From a checkpoint of a small transformer trained on Wikipedia.
Size: 14 layers, width 192, 3 heads of 64, vocabulary 512, 3.81M parameters.
Architecture: RMSNorm before each block, rotary positions.
Training: a variant of Muon for these matrices, 238M tokens, 7251 steps.
MLP neurons of a small language model. Each row is named by its layer, matrix (gate and up: input weights; down: output weights) and neuron, and shows model dimensions 0-191. Each number is 128 + 32 x the weight over its row's rms, rounded and kept within 0 to 255. Numbers have three digits each. A neuron's up and down rows have the sign that makes its largest values positive.
After each neuron's rows, "fires on" lists the tokens most often at its 100 highest values on Wikipedia text that the model never trained on.

L6.gate128:103094166139157163121116117134131130190100149181089127110126081173108113109122087107105170165166101124131159113130127148088087106129165141122112078165135165113108164187184136105125183113110160163120101147167138210150107146119187191122118081179104087104121122192142129102167103180126158103040185102145085154095140110090115159128120104105186169040123128118079170161087153150094166136151117158165105128120147175153150101165141136155190106124098128132138099095148233108141181122074147170126158134129169122146111137113171129104127093117111103161184123154163134128128185178170132124
L6.up128:139163105098108103198118078148158099113125150109123149161106152119104102135109130050167090141150110178217175147085158092143106135087122153120132157146118123088087138110152077106126151125080121102146181128123156083065196128096145176096128109164141082119099140161153085112109126193102142116092168075140141169075029170095140084147106122148142065092173165087065148122157167109149107155140079099162116174117153142115113118149126130083158116158112094163089140087138154131127186138143100133150118062101090127116130141189192114153084168069142097151123158122096149171147145122130156166
L6.down128:144155187212145161138136141173085101119116151109118142188142124187173122134111109123127111028152166151175088105119131105062128148109155137137123107166144167108133111152110048118088103102105156088153073155126100115142123152157119094112124129139150146104150194081121104158194136096132092163134121134187156106117149137101152150113149133160115081086107124144116129156088168155145155061145161103198134080120135108123093161105115167194162087142158115164153161123111146162127144165182128105146065175092063161109192101197113162130129159136137089120166135097148134157095093188162145067
fires on: "an", "k", "ch", "c", "h"

L11.gate106:141165125202135130099161153174113123142108083176135103155129148094108163118115179172122158109172157073189155128143136125079101089118152109083109105152075158154131101180079141140127134101161129068131103170152101066147119111126167114104109104089114125102098074116107177067167112102150088130147074114092143089197118161150115161130169159110138143213097155131131139203071101181130105178135126128105116091101119158122078153118119157123180149128138206101091102129078094066117100106095119111157144139206109138111089171126164137131074087107123149109075181128120191158144175138116125135
L11.up106:146125129107177111160107132154215126104105132162129169142129081102139114099122083109123176152112153163079149108079122152084151136099080147138177128076164130181092076106169117154127125140153083142136168102133203124180104109106157114144158112078125145174144173109096091087109067111157124084148106127104156105137175115120166110128179114151142129142062089125156129086137128070140189159187140125092155092156196146058112112182156179084142137120137109118187143164183086091053097109124147124144095119122132112084148122116158138195153131092111116106131080138128205094100102198131159137
L11.down106:129165112127118132154136124092141076147108087149100135139119185082139109173164120117125075129196121117115122130062084126127164138058162142085113186111065132132156151112158095102150108160101103110131107152179170136089112125112107035128049153133120165177087144122150131127071219189126164179145124135069092125168137077148098100120146136119113136121069184141103176146119133157141113111169074162132138149092098131152206131088129104089121145155103177119130130173127201171132129129100132127145198098142130097157131104195101161130152132146136149175117103171102150096164160093075155101
fires on: "p", "ap", "h", "st", "el"

L4.gate77:146107146120108140071136133182072103178107152133106122110104128101134166156051099100169132130136109139136101135072135162149089179102161125126114101129114078103131094129103088061127131088093110072146193172171086199159109130165111087077088193166103148129135138090157173155152123130177152113103127124100125161117126115161198174080067179081080147130168124137159070104154130098143120133150063125126170173125080172087101156112079138134146071123156141164128120103145061105166163134097113146141091112166185160156169155147149162110186128152109111135153142094084154114157123155100152197
L4.up77:200123160163181056077171143180106098087118186052145086091160145091135131146075125117131086161117164137125099111102134098161153138115210152155152101133146111089096069118122067069129157106117158141100101121121085171128050075128129104061075172157101143164112088100125123201124126089163133166159109103068136150147110152112130098142087068156058150150137060163104195116073091096080098176094114112123125132127145140136131134146140114126178133122084115158129151102094132141150106088150093120137151139136168138127152133128168131130139164127151122140176151146144106166106168151082107079
L4.down77:136065110095165109101201092142087000066138198064153093137103117107092156132102117125141112115164109163176096152120120116125143074105113135072071212154088151077137099171098133097120110123098068116089138093174122132119104063099135138116109095175107149168140122139119142142142065136172111078118134136188117160125071134152139122143139146147129114119107115138160118084185099114140107092162057098140125188163123113171132160179097168129164134100103185164116101143145148139142084135145093178108137127157147102179063149115085102132126194151155132102111138137130112144097102134116114122
fires on: "\n\n", ". "

L10.gate178:105125161209136076154103128113074082135061122179134114086133138104133121137152117157191053098123091120109135107071064144144109130127134145107091126118095109117098166182084149161108130143143150103115153119127139145167123131175086094182153044136142136120070167145098150115110117092116065127104100141160155136134066106136183163199146066097099187127118180104156035127112112095103115173150078124133166164115148114108115075131173124108093108115121158087110106172097155083129157165163112097100175137097034161089087112136171154121132139145138102098126119130160141163178120102156150124
L10.up178:150132143120110128098041154078104091118159117097154186132171128094141116167113133163108133187135103064062122100138103104138156102106117098102150161071102078149134155160116168152108142146096093072091120132145127125138119185138097097102150096086165093117125147157112129185092172126146106073088122034163172127144101100186113117080144135048112137143131130138150125131095120186130184113132104106151134167115174149168127071148099145122147060099140173137085147137123065102186158134083072071159192126154098102077113110154150127086130128157154209077125104147141104160122147128098153127
L10.down178:114153146103143141133095120155129066130143078106125097146131161151102141155113126116150146142151112133100083118146140109126123098131127124166122109140099184092154178098121168115166147054107124114168072161122152111073123142132110156171126130127191162131080090103101104145121190085107134100104165162167138113129130121134108138076157101018105138164098175050132117132153073101118141149131147187096177151059158162155135110122168078160124116140140140115132127130105138136106092126102122158144132151083085065152141116125083156095147120148139126148124191140145049122239112053181151233
fires on: "o", "O", "&", "y", "ti", "ur"

L6.gate117:148141129076137182148184114096181163128162130121123137106144097103122114151144120141127211151174194135130155161155123146176107119143077075129116169132163106076137109134159098172127139135161158104076093081166174145089200122134125147190071142128118074120176174107205104097105133163149134115144112138157092056153118094069129099130111127134078124102127137117121094085071162119109112157119100169160067129069132158124132173162091147115157103085148168086124099157135123079157151129163140185087067101173189094102116180075133067130152100130154125099064108119124134110124126151125185144
L6.up117:111160112163145058093111125075128126102120121078152105126100140079109111123089127131066114131178127080121154184099093119106124190101129119058126096071119129149169071142142077129083191124162128146141145096226169129159113091167145095113126167090148173132126111072188146082158110140128211099156118169159143114123100118114106142102096121086132082133137165114176187119119114105129140183151086156170074107091123124183148162132113106148149192120064130127111173068097093122153160097113152161167166177104176091102141144138132141130163101153208091171123147109170144131117130150115119140
L6.down117:116183132134091106167144191112099100159097190150131119125101123135165125085143161101197141130088129144126049119146104108093143172141147188114088121066151061145166122116114217154134129128127095127173114132207100092078204159132120156078146111155087098135091208180137100144099089089117098149121135100156107131128063125164129071124116138122128149089104145130088149107139166123157076159140141101149094114136076113188109139124104123110084106115164143171199141152166183126142059157083112149096145083123067088134165117169177141137113122127160125182165150163127114096122157148129122116
fires on: "n", "end", "d", "is", "ist"

L4.gate116:145131109174127132167108107141183138111115155086148101132182091134124111134129146142115105084066180123153140131127130152137194119111177151125142185128077158124124119141111101164145138107029120176135104159109162169171101091168159066127122182209091107176128141158151154117168150125138124134152133119174128054095117186175122090118179084129065140152149078112176137139065206052124118157123080168105098167078172104149183095104142119151125148145187121125101157125125150143108115091165091190157109070130081133106143148137133130131162146093102139146139125087157171133108164117125064092
L4.up116:123155190148207126134172135082155085152170154165173125079131128108168093148146109103138176121087140147083147196092138105137064122145163147132144153077183157098170161145102159131125106160031163115100107112093118127134085091113140153082154119107145185077095124191133095136139138133109112144126153130089077148124168115124148212162116155118127148194113107150099144168131157133150105136169135110167111127103080168198105098152102086091148144141117062134068133145134113139109149138108143100156104109171110102115154049140147132139079154126076185123157114114126119092065140197081104081
L4.down116:094181145208099185126099081132117071140137163141063124118154130097136179089101183105117095155065126076121167061145189179140135059108124166132116123090099111168149155143168117150131156110172133176123126142112167110153136138112166072128133120102141074168136120118142103112102224152087153120114143082128123143159065165192139116167125112124111120127117161097137106108089140105159104146147141082060155119082186111093140098102165176094163157118146154086099114125161119135082104128101153209127103163096136136103174138099112146111145103156145179124135145162170073092108213116115109147
fires on: "om", "on", "ac", "of", "ut"

L10.gate154:071101108115139142170188109110092100130134161169136094136142157116119168209109159101099152141142064129098121094128153099120145135102146108164169142119169133105188168080170131119105091124157139125092123104109070150166111149123080114129117108094232114126078080175110139091255129075147140108126108100134128122143169170149107128136157157150112186193094056123130105170114122141139078143123111141146125141062147109153127122083140135099116165164103139121105115103129134113109144137154159133113165187083131137151135179117066151093100068169099141160137105086097139142135103030167115118
L10.up154:159134114138185125122062171118160121166120135120124126075116141105142092108197102125188124161092133074097118101139136075138169111087155098135126038065102091145204145119130131081179152096136122095095179115130122142157095147127095120107186155140154148103129140159113120162088117121113092135127130127126112117064150088122140176092116211106167090087126123128125090139124136138092193179141135190118068156077170137222114173158093130126170145171169177135183128094134103099051092153173121112155138137078119162112102122149148072114137096134065106160125140124097133133116070134111154111
L10.down154:122133147159060106122083154069172154093130123117099201105124108097172106151126123167121147123123168126130105124183133112143151149121138157150102155100098160107151138185115117072122107116130117168166165127052138105156158167101099186062134116072099129132168142110092120129137130104181158114101178106094129135125110199140123075170138159093136129121062165128155113074137114102130123097168152167125049052125105117129072154099192153123064121137154120098091149162084112109196167085083119186153117136173137174137156115127093159129163070085120087134083163114147103173183140178107139083
fires on: "or", "c", "ic", "ist", "an", "ear"

L4.gate20:159110079137199123168173127142153124090090103182170140133161134089177120045131124132173073150203135090121166118122160129172137149118128144147122087163122133117135105145186103109142129154085150075132115136115126139126110077086145072118136129080107160146090143081109156129177167157118059079108095180232120114089156097069130096175076140118091124119116131110160137130121110163086094138120160192129089131206133118175126175149057183147136146142143083107136113172148155098120151092125126108138099149162149132070163181146150108094148142151141130174123165128115131136168105142053173123
L4.up20:129164154172102140107202151140095109130150169165144097185106105150108162100127088165143089184219101096115157129172112109168161130124172094097156155149088161135179154120121089177091110165127118186124145055083116144131152124150125114101169143093100167133079134080147133130126144172083083121125072190127130105122175117150105108113135148126080151159137125090091094155014116153168147118128191165082114159050128193126159075164130162107168055118099066128136112140121139167078124128129131156113080138166157095126137134096152122146084104131091102117134085130112124121180120146107116158
L4.down20:183112058112081040189120156174148136087114139147120100107156179146148124147148104063145106201133147208129129169107126192108102144173170135128131177140107156135137140110124173090128117126136120104075155178184106074119145156161136140116108107163209095128133142203101111088118125128148106115194160122119133124133164197138133142193132127141117097119137158120163137127153169115110128091079079091129157075128147095128108072077141093129138121110131198127117095095140115092123098102091100021125145152143142105099147137192112163162151123100134138087135161108134155138101163121175135068
fires on: "um", "e", "m ", ": ", "od", "ed "

L6.gate159:083146118141121100090110152115154146121134121117130128142095150134077109042080115135127116129092124117008073161121101143189075146095167127100134128156199140161112130133075164168140137107117183081089107138151094104160136174142104085111142153147108124098093159114124159123115062139153105183173134134089146114173126165158210119142146107107146145115116142072140165163137092172104149123138130088125140234065101115195083132108126121167130149123147107161139136128096138089137136115147071145130095166168144115157151137118133136053131189149116118098188098127207094113095166118129176097
L6.up159:119129126164132124115153069106141156202117162129121117168072093090133164089000141099111112181132181135134155152131105140153129122064195122069130116152165148125119144124062174145123175121123152142174128164108100167128118135125153098145145171163098170090113086141142134155119138087121137135144148088100164122128115132135137190117107139083077084116102096126160161140171132119112152108100141078112117153182144152159094073144183183133124147131154127188092177155138144153118144153125101092143125121129094122155117151078172112112101109162052172091155103110120158145098169097166126069
L6.down159:142145129158111197122046134074146106199160133110059118135159087119171125158064073111198116162144125126084158116131161117079132120130185140134051144124124114088147167143118097090130139180201105084182115142136149087163135103076144084157123115121149138132133163080111102119100178073078148074139160102089078140148122192087189130128144103097131069129122151094163112138102111078140075174103122108094152109134106141132178126155164162160121106155119106149123142145149110151107172096136078183130115189168131080102117144101135154095173142106082147091138106084088121080095152134123127082
fires on: "for", "om", "um", "on", "ic", "er"

L6.gate50:129129121079105132107114190127154156128138107137125129146112120129127146110164111162078166128189113167208087082096114124099118156111171161160150172144123118162074132156117144102153105080108140108105177120167106170148022166143088119134135132126086057136085113154103097143142114084160122157091161111117125116134090147095113118096161126128064128109081109117126048156073133150065136069083093076112100131077162176145097059160101087113115113094193141151115172073117136141160132091068126197078077135155156126152107131077099086157142133113137167183099119123084135138087123104163115103
L6.up50:170102064141101106129105097100107064138131078159125099159175191081176121129119135191097137146133088126069098149132106085079112196109128146097174127102124151125145093139099114131133155073135135156121141135153124083087116116119184151083145122138164128068164097102148096119155113138170135128116135169143180120096143095088228096082084184104097129128139158073116142104086145137089128113123111113073130106169191079110125133154128163161172097137209134125098098083088063107130115083087134167111105119122135125120117174119100151151088100116183124145104136202105206179119150147109117178
L6.down50:190168183073157135090137106093157108131136135191138097067188095167125113100111135108154173139157127208141123142085143149141118041144116138125080142078122117074062131105131099122108129099134135105177149138175060157122094127059155169080154123136164151116148087119117161087100136130116141165115080087091165133148055112128126125138170115169091141135082126132150105132142138145135101110160121133107112120133162116102141133119174132163178112114105154099150138144100144185051136147111148110097100111106105160098116134142169138111134111131106177148202168098187209216107119035116124123
fires on: "t", "tic", "l", "c", "oun"

L11.gate15:081146102110128130102155172108121150146093085099158094106122100130133108113139107085142121143143036173184146080106133148136105077136158121233112124124140150087167112097075108114201118076070091103081154119090099120143164140202132150152148151108110137185147111130123145152103082173088177105112121160154089151153116126091117096073146084118161037083125122141110115162103131169089127074197138170102081082096110091096093108099120105116096096126067117115144129098187099118114127136170144146137122124163141140185131174133117157157130104163140088091109103159110090107134102149137213090
L11.up15:113146135132069118094115146125108181162129147161128098169105164111105109140112125167136114166134090120143119117161146142099077108124170165229093166114128162147089167126098101141175117104145157118117131111132185106149114100123092189123170150112142112175128098193140145112183177154122128199144141155139092150131135118118192156154101111125159166126126115145081154148141182050085121105094120077154176169133133100183147132125159110120110143153151161177095092092143126141166129106098053149127182076121092124132164071074162165132149185065163098137111183102154130049137207164102165090
L11.down15:132082167136107084182102163144137128137144090141132151139129136150088158133099155127112109099149085156131094062134099078128114139167134078101147191122116124127133112113114094162150149118136138187120138173137111123154094122163166168147150150130083078121220139075080081044101147092143104092151154146142191045168126113166155129133141151149107145113131069069156134142113144193142119125162095109179137084139118105140138113118084137110153123123081111117110119120125190068074185075191167165112178128131143105134121082174089104151148142156147108074146170129061103101133148173179101048
fires on: "an", "o", "c", "it", "i"

L5.gate97:123167122162160196117118075121120086157152148120140076077123158153132086106105191092119110187064079127190168150161116142156120144111117169165123147165173132103092027123089076130115111087171101077100167169120146150118156140092084095099121097140122137092117145157097129157125132165123122162175169115133078160103136152098113120106108148168114181154056136084123076109153109126201102157147108166124125155096174141101142134123088058129134130061117169115093096178121139123097105156111143165115165152156118114023158113113159098111080101135139175152108161108100173156090113136162115102
L5.up97:181136151174226147087087051144144130164128104164124110218141161162152185066112121116128179110174069205111132061165148090179166089125085152146192142124158166133167148138066180150117175130132140115145119107133148153142120092149122105144144164146124100158094161069143208149158156168124126174142129150117142131126157118141123149123175137122109129100102127131129121084065132149131128124136182143131136154109190154120133081097121130153117118128095193212146170127150131114117179096122123168124104180095092130064105103085107071164117122119126128134166141116135130156104154175141171135
L5.down97:163181111073142156105142142113119181226133111168093131155135161094149087116138090139151170142125093150053120113145116120149103118094114194130089155130080071099150165164148153153156081186144118127105137159146101032119133162111142100146097148114162129141164127107118152158162124099106157149167123145127116097188116131207165083048080166106156131091082124201101137136079155116136168111135064105059118145138138137144145141110161148158124110124140166122121162130092087119095097147151083123123127103164099112114113100104126098158158032181176131117193123105138132139072178156163127131
fires on: "st", "m", "d ", "g", "p", "ly "

L7.gate169:124061150138141127164120154084126172199104136117154151094147104144202117101173110075143113160163118114114158103135114151155109113127118104081179134157149091110128093192046159124189128154123107121061192093130083118117147075155150092161142177153105107135108106195081091119090106119131114108127119115154121139089126139126137113088148125135125095065128126115187087097213097089139114117181108150112197125058148165095120162143080049140145172115161134101160137130115176096153137143131128131169113164141113067139088162119136144149125070159087114068125103144114136177117049147112135080
L7.up169:203145146108119136116135070123113152124098109178169072135096129114122138116107121132075149116146147137094138166098141132155101159140131103032103109072127157113127150072119147114105199062188132083211141105125086150132114062112129138102105115178145097044141116093053135138099117183121163079102160129097156153127117110161131098147093136090084092170153096135130122067104136198098039081196105104128108167147186137101151094142108103152144122088165083125097136158095183108139130142145101100123149142139163145137075124110087165074106145148133151117137126078138128145101126182138165118
L7.down169:145151127076113154125112149136081112202115171145128118105152145130199128086129129146139127129099147129124048110170145104105108068193159122105087089135163143158139184097107081139125118085121122145162225181150115125137127158095201099134192146102173128179104109184102109096112172139177188186123067103095128138136173098095098130121177132090200141073096106077135139119149128122125168147078139115122161081087131122086145137090132129089124097096095112090178106161112123163118127120065143140071150159099067143160126142142142160082202071090124130082122105124102160142110126135126140130
fires on: "on", "y", "ti", "ay", "id", "in"

L4.gate15:121172095115102127135155131092131105092142121162112081119107158090142149135147117098113144121136137132156141064148127182142120140101163104167124115173078120133140137110132094134148115129140180119140142115089172099213089144094100146160201130113109134095125187149081070112150185183076133233114119060066146051141150142142116135112097129149066192119148136133136128156093145090146123155107173141068160190117129137109142108125168071177117151096097121109091139124123160073149136162071142135198172099104174115089146090129136119135111101125137120176063231129135171135077119116138109114
L4.up15:145178101142143116134122176076096123107116121097126139102091065160129157125083220150147115101154159109097127137149120167100209092056127132082179117128084138120112123105139125158113151126044172119137091157161117116159137123121148141162158137136172131180074194098123152155132126138078100174170142091100118104111139183123173194090164159136144119098124149181167129112125144132108137179062096163150057175134117108150145128120113146137163141166066115131089162113163187110172138128102143170127131141109138064179102127120143063118192152121128105168180055127100110178121188146140096130
L4.down15:178114091128119156140131136118090087086102133109189172102093155154129197117154102108115103170191147106097115115081138174083148173095114139089123192199173091073113091109107113114150145121151133058127141102136171073094180091110138073185119153139149104124125163113124114127177120114098118132137069139123107149107160096151148114111052131115083135157077063132152144160098139107152118161096171100082083114208140162143080153115135099097113099129210108126093123170118085093161138087168138139175127171146104140118120170119104163079099082118142121140111158160119115128159152111203062093
fires on: "en", "m", "st", "i", "an", "for"

L6.gate119:119063122114164174139088105138129217163150147158096142103180106143143111142153169077169187167160121141130148134146216135194105137111152116144156116128104199143141166096125105134130084120154167160178086197186146134150144085113186099116101088120073129148132187129197110091121126159146141133142110156120099136212064132137168125169133113116161167169104174086099148113077142127178089110098087131122118093093185128084113128102121096071127146131178115116109110116115098151134127124073154143167143187102102099134206105106094092077133101144104095118159115165140112120155123167154140098
L6.up119:151122147139083161144172093105101154116138081154131070087108113128110093118156151084134185142170113114133139116139186130111141128101131144117096138103143158101145183167123171152134056115145178165142151094095111151192147114104070138122130139122134155116095057112129189191120131141132153142179097165160145188190138148080202144125137196189133095141135135092086126130096142125160124175163091157096134099163098138118092113152186141120120127096159055128178172065127087125124184094097143162141101096142142126162075113169177162067114204134146175149141156122141170140130072106104076089
L6.down119:128112150117090179101074198133160144068099150131160161075137142127172113141110099133105152161092123101170124156105098002135145155164138112181076116156149060146190111158151132112114121121133097106137104083109174133098068120121136177115110106092154205123113097106090079149165147122136164081117098141120191135131121123166134116145195087117204115098077114136090126133043135111156117115123105164177111140119155162182155130148107188154129176145175134132143120104165121148151191111144078155132103151166142139157173095195155117117082181111098121153159123159085135145123154115123126154
fires on: "or", "ic", "it", "a", "t"

L6.gate169:153153066152091168109154099106172096134172071108128083098181163143137133102111089126124115160135149160104066145122137120155138116077127119132132144132115115142090192168097112189168148084145110074142118150123124158165140113113127102103119114052067110110104114132153128158104169166176141177134129096134181101131157165147184082122154150142147136136178071113167116118118080199141118162128102092086130172116188100094104122175142100117126137098182155099132158151089134173109133144093144166182162130158152126172107136092051147123168154177100095076153080097120147175119158123250149095
L6.up169:181067107132148156110156090189129131136130145152138103096097168131124154065156108167148118161123099114069128046178107150094144128060150080177135060147197086064173160093142109149125113090088124086136124080169096126105170103099192102123092194133136099146162105145117121132097122143159157154132166171154093079088133151096146150108102160130174192063142069081129118097095153135149116149063108170104122137101173115124127165164082145143102162080124197145093158121091122131147176125161151135135123139115123112124140118126105169149073094142111127111146081095071135126109112141103195084
L6.down169:093188159142094173108108120108121125088135170128178103112141130161181129137081086117096132151130172143096143086130116099137123134144182123108146167162120124127163168168095123144153118094114131116207144162071147149163139127120093103148072127152162104156125119136165160180109242057121122131130164124186143130106156155106130111132095159097134160136108042175105104172065168094135125134131119089090111079161150108129113101168156165161144123075123206108092132097109053146113105151136112084099063189078162123134113101125136186131103134125116068160176145144181082089111112095164092146
fires on: "ti", "v", "i", "g", "or", "c"

L11.gate89:132130164128085150113117076094136106118146137151145168162102089112179143128184118129078142132129142146103067090188171118097109140122142135206094098130120080086122092125177141129127101171150057133080166114115181124165097117089136079122101117113057152137140131142092109180161104140127095134184141041115109112198129103110125150135108149176141091135150146082149131094070131101097169093113133064093091138085110167114087125139102187124108072145143127118135174102193111176150180138117150146178064100134158135118147170158109114163139125145123117117077118146020112150153127109150056155
L11.up89:130119139094095116046142137108191109111052149106167175145104119104136156066192138196144136120153114148149090104131141093108129071139134138133119135098110188140093102113173122171110101090125067100126164167111123155168112155131106139100127132115116133102157133154139137131153057080114188104148120056141109134172152095128132127088104172110168052126145140181111127154109079110088134153083122134097086114010141128109129173126109119146124113132145129205148159126108080114150157167153200114169092093101156121071165117169128189096113178152143120146139104150105115098139190168106068144
L11.down89:158062130093178114097159151156117086211112228092130136081120088209154091138105141165171172131133139119093103104100145119117132078145096132154113119151146129179082139104046098165150088155134122111148148097130127150055127083116087153182095217111110125150118131098112156117164119132134194167129086072131141077119119156142126179104126070119105153168150097101103138117113136106107129120136164099149115118240151140172142105126151115085140132181144089126138105183131106178173159106132117170059134123105179141146132140124179115126120090114094168108073137157106131114113154158105124121
fires on: "ation", "N", "tic", "A", "ent", "c"

L5.gate11:111172087125157147075165173222083126137102124048080095110119112128048173140122157175070112127118168113144140121125090121091131133135082139123105143114084143143144087100159136120152144130141150136097170059167116230171125129096166106052169121123112131139103114184137171080118137121152126111163130145154111100158154130139213133163120114119109068106055113088103065099180115088133148149125160140150100163081153126165128143156119074122067164100121134094167177081139154103093114119116121110104119137160147105192115119151138119146136086114150138153100092099132056134142099087123167172
L5.up11:124129143228145154154181132130098105098148082130149095162179143104146133168117150167138120111048084119101170139095116203073172123145131149130149134139105136149084124064116140105123076104156151110146119092125122150086120101079102145097178132066117133076121111146113032125160147140153138136112126145143150149203109081088103158106096103176130104165112134189123113133177092108143128179101050081132164159123114149132144101214100158144108183159145108106101174078143127169122127126181124039152117113111113120132173110139141147102144079160102156124133120078084112114162057131100131137
L5.down11:113121122155128193112116131144149113117111113111081087188096114184134167099105138146064105108168061179097141123124082178078072137138117156121096134151090148103182096146089112145080131136108170135119177164138128102104064086107179114113109138130140151154106111159092133137118148105091131122171132121179107100105120202150148094122131144075163051149081095120167074124148158119105090107071128142067095180096135146160117163155109190163107062099132121112145143138126186110132093148162102114123196170146103075149141149088102170097180066081152146097119144188171167130195116115101130142
fires on: "ist", "\n\n", "ap"

L6.gate111:122128167174125181183202142092185081100102127109185079136133108145093157078159102115106103163156098142098216121145156139090105102099126082117137141166112179155120147060166115129121072163036147113139122128140127205062127205101103093134140065115114098103160151137111134139155096137147077121148147164134129171110086135131121095124131181128094096085135126131151122107096062089122201149104106170153161116125116110116104083136074085173100171133101154136109113106107084086144169086060118090112142180089115117135192130149144126170109156116136108138125108133132155113180103119077130114
L6.up111:117119192162180158117094147141114113106087115132177096138147097196101149129165117118065153119147131162126149115081084144190086060106205080084124153136150100145114126182120099150193094171097164166121090066191078132087077142134138141159172101150085077123083141139140139121130090097112128141113128098127120107166135107137101108125092106073126171133115153087186142090180078138159134090098148062093060124136167117138097125132159087069121066195139157109118207162110150091101134113130104116106171145057116108121151145161109136157133152158126174125112146122111139123177161156144093131
L6.down111:099188121122127094126119117121151121106141148147113173172127062091124174145128095058124146132173118140136131144108084098135122157164108129117136108160178162124115118065177123140083123112157105175164092101119129091088156123118129121166149160159174174128170126105167135148097173104105062142157105123077090179102186119159176059144140094105122153154103107148152095164119158132152130081112094092100104147062158067120064117090133151154114124086182132086143128071137110144150186093122177122164100132181247120068131128082089168144138139151120121108214162175182138111145122106137147141
fires on: ", ", ": ", "n", "ate ", "ed ", "n "

L2.gate53:140112185185130118119124169110150093145137135137105137118111099135118057093100100119133139133132067137180133097163109133115144141082092106109119106117129068142139142123125128086119139097113116147074124091135154120178109155127156174186176091092154124197110097153161107158157167142154156106041169157146165118138085154143117153166110083103159105099106178126181141170130148135107141107129131110147170068097112111078130153118157068192070100117131166122169134059134094128193147153072153152102084116102149156153157139091072140115104179127120169023172155176071168115130110140128162207
L2.up53:126096143055080133088195151121164121176188170120128109122138101153061081167119152183109129145129091104204139144155119109153131059078152130084131162114082119143143149125119114093132129084129136107128137093142124102116180109135059104155109106108130067136122117108170081138154169050089121136118134090115201066073057079123159143167125113119153156118157095160158127123091145087165115123106106139193082129126152076100126136181142122200124124100138099121152116123115085122139112144131075123134169083090149107196153162124109180110128071098115123073104201183118115105128172105122134117
L2.down53:108122160138118190094147154117123136099122131115121096162157127073142117203140140097202126129131115111157111098063158143109135129156134132205143116108138162176142087130132183138162196126137179128159053092172140173137166128165142073137104124121135166129122100126124153130126128135129098104141103091116070125118091117057124124131142093149152087145143106129119127127123189142175088116108062158126148136062103132134156102153103141074101133107073143113162150135103127116097163150129157116092168209129175096065104077104092149206148221097077128120183106103213108114163136085118078160
fires on: "\n", ";", "res", "\n\n", "als"

L6.gate67:080064121131148141137097127110142087117088176167141076142109104105121112151164150190139139100201148100111081055132133146093154140118079186122191064091192134137141123121086083136156125061153132113110161142168149130178113117095078153173165080162179156116110134106178155190180097138134171096102138143124167064122094122097150131137101114112144163152091087102168135160178112132074106133033130113154117103076168189148124177080163114115107119116115148162125151163151149075115117118106136141160080125148066071105148152129117114128134101143084094108134173155129080125136099102128116180
L6.up67:149074181170123147162159094130169132136121165103150165179099088148130174227150078095093099080104105091025090146073124152170148109141125078141081104071108160179153144105104128161178097136198110139134145056146100140200089122102163126146099170129148151136119145150179103168117122137096150120157124169133141148132100125115169098086090083091090117132147203116143079153135175122125204144122125120141144127098118155123084201135096138164149141133149135124133142145176128108139175160108147138153133195148082119110179128099127116136104124060124182130170106169092144122135130156163105132
L6.down67:094132108106147149126137166119203144075143135121147138173120179162128162151121123135056119169158074184172094170106102114126139153149141096191128094078141155103105125188113110117126087093136122108163084177084086089064154135127106148151143123137138127091164115129026119167161177074163176152173100142137151163116149149125094082088171163128140177119154154161146136087095113088086151138080164114154121122126094165079117132140180112096125140128105142050106153105129158139119132198172159085185106145130145109119118152126172082083135029140109165118137139173091146154153105135185122147
fires on: "n", "d", "c", "u", "ist", "f"

L4.gate45:113068127182107112174138112183131127174106093043115125113154100114107168105100196148113114104110117108162139148215141116117189198161177106085147157181127136133109119194127148103109163201151157143092131102154104088184077100093163064112134123181120131204139082159128158125137127103108167081121150140082153115164142093170125153131134073108136139149121091130104129181102147105097147112082130111127050131083146175199127077139159120170154097162140097158101086130126134130136124154090166133115139106169095139158165114111158159124118101134121139169102113127113126099079167115111159039
L4.up45:081127122138175195117187146124110106115075147084164143121144088125084119145072075146150099124144128161138107155120127135210078197147202132148100134126120091094097134057132142159132105149146133139083140116133162075090124062110104181157178113168151119086129122152160149121090108079177149078120086104114179134147123110099149149135116064143149106115045134130145151167126167146102098088125179128099111096158196143083127160131123166087110081111106146168094157173109154169113179110108144097191106123108089122115129143130140189169098035176077083125114136109122115151118154116129125083
L4.down45:109114143115114146133111085128112131051150120082112077138092159114112175121168179123089103098125133107124128157178187148178127186145154161115125069136157185156110148131105092102152175133108170120130082172157137134129055125119179109100113091143119126114128148080143149081128156066081136177110172115128121180126140142099151156132132163090135078117088171118107097105142119112062120165106141122085150117068190093105168181180102120149114038137089143130068141164107116153165096172132145137129140117150099174157080146146145136016149095091209109139178144136147113110160150132127082098
fires on: "es", "\n\n", "pl", "e", "ir"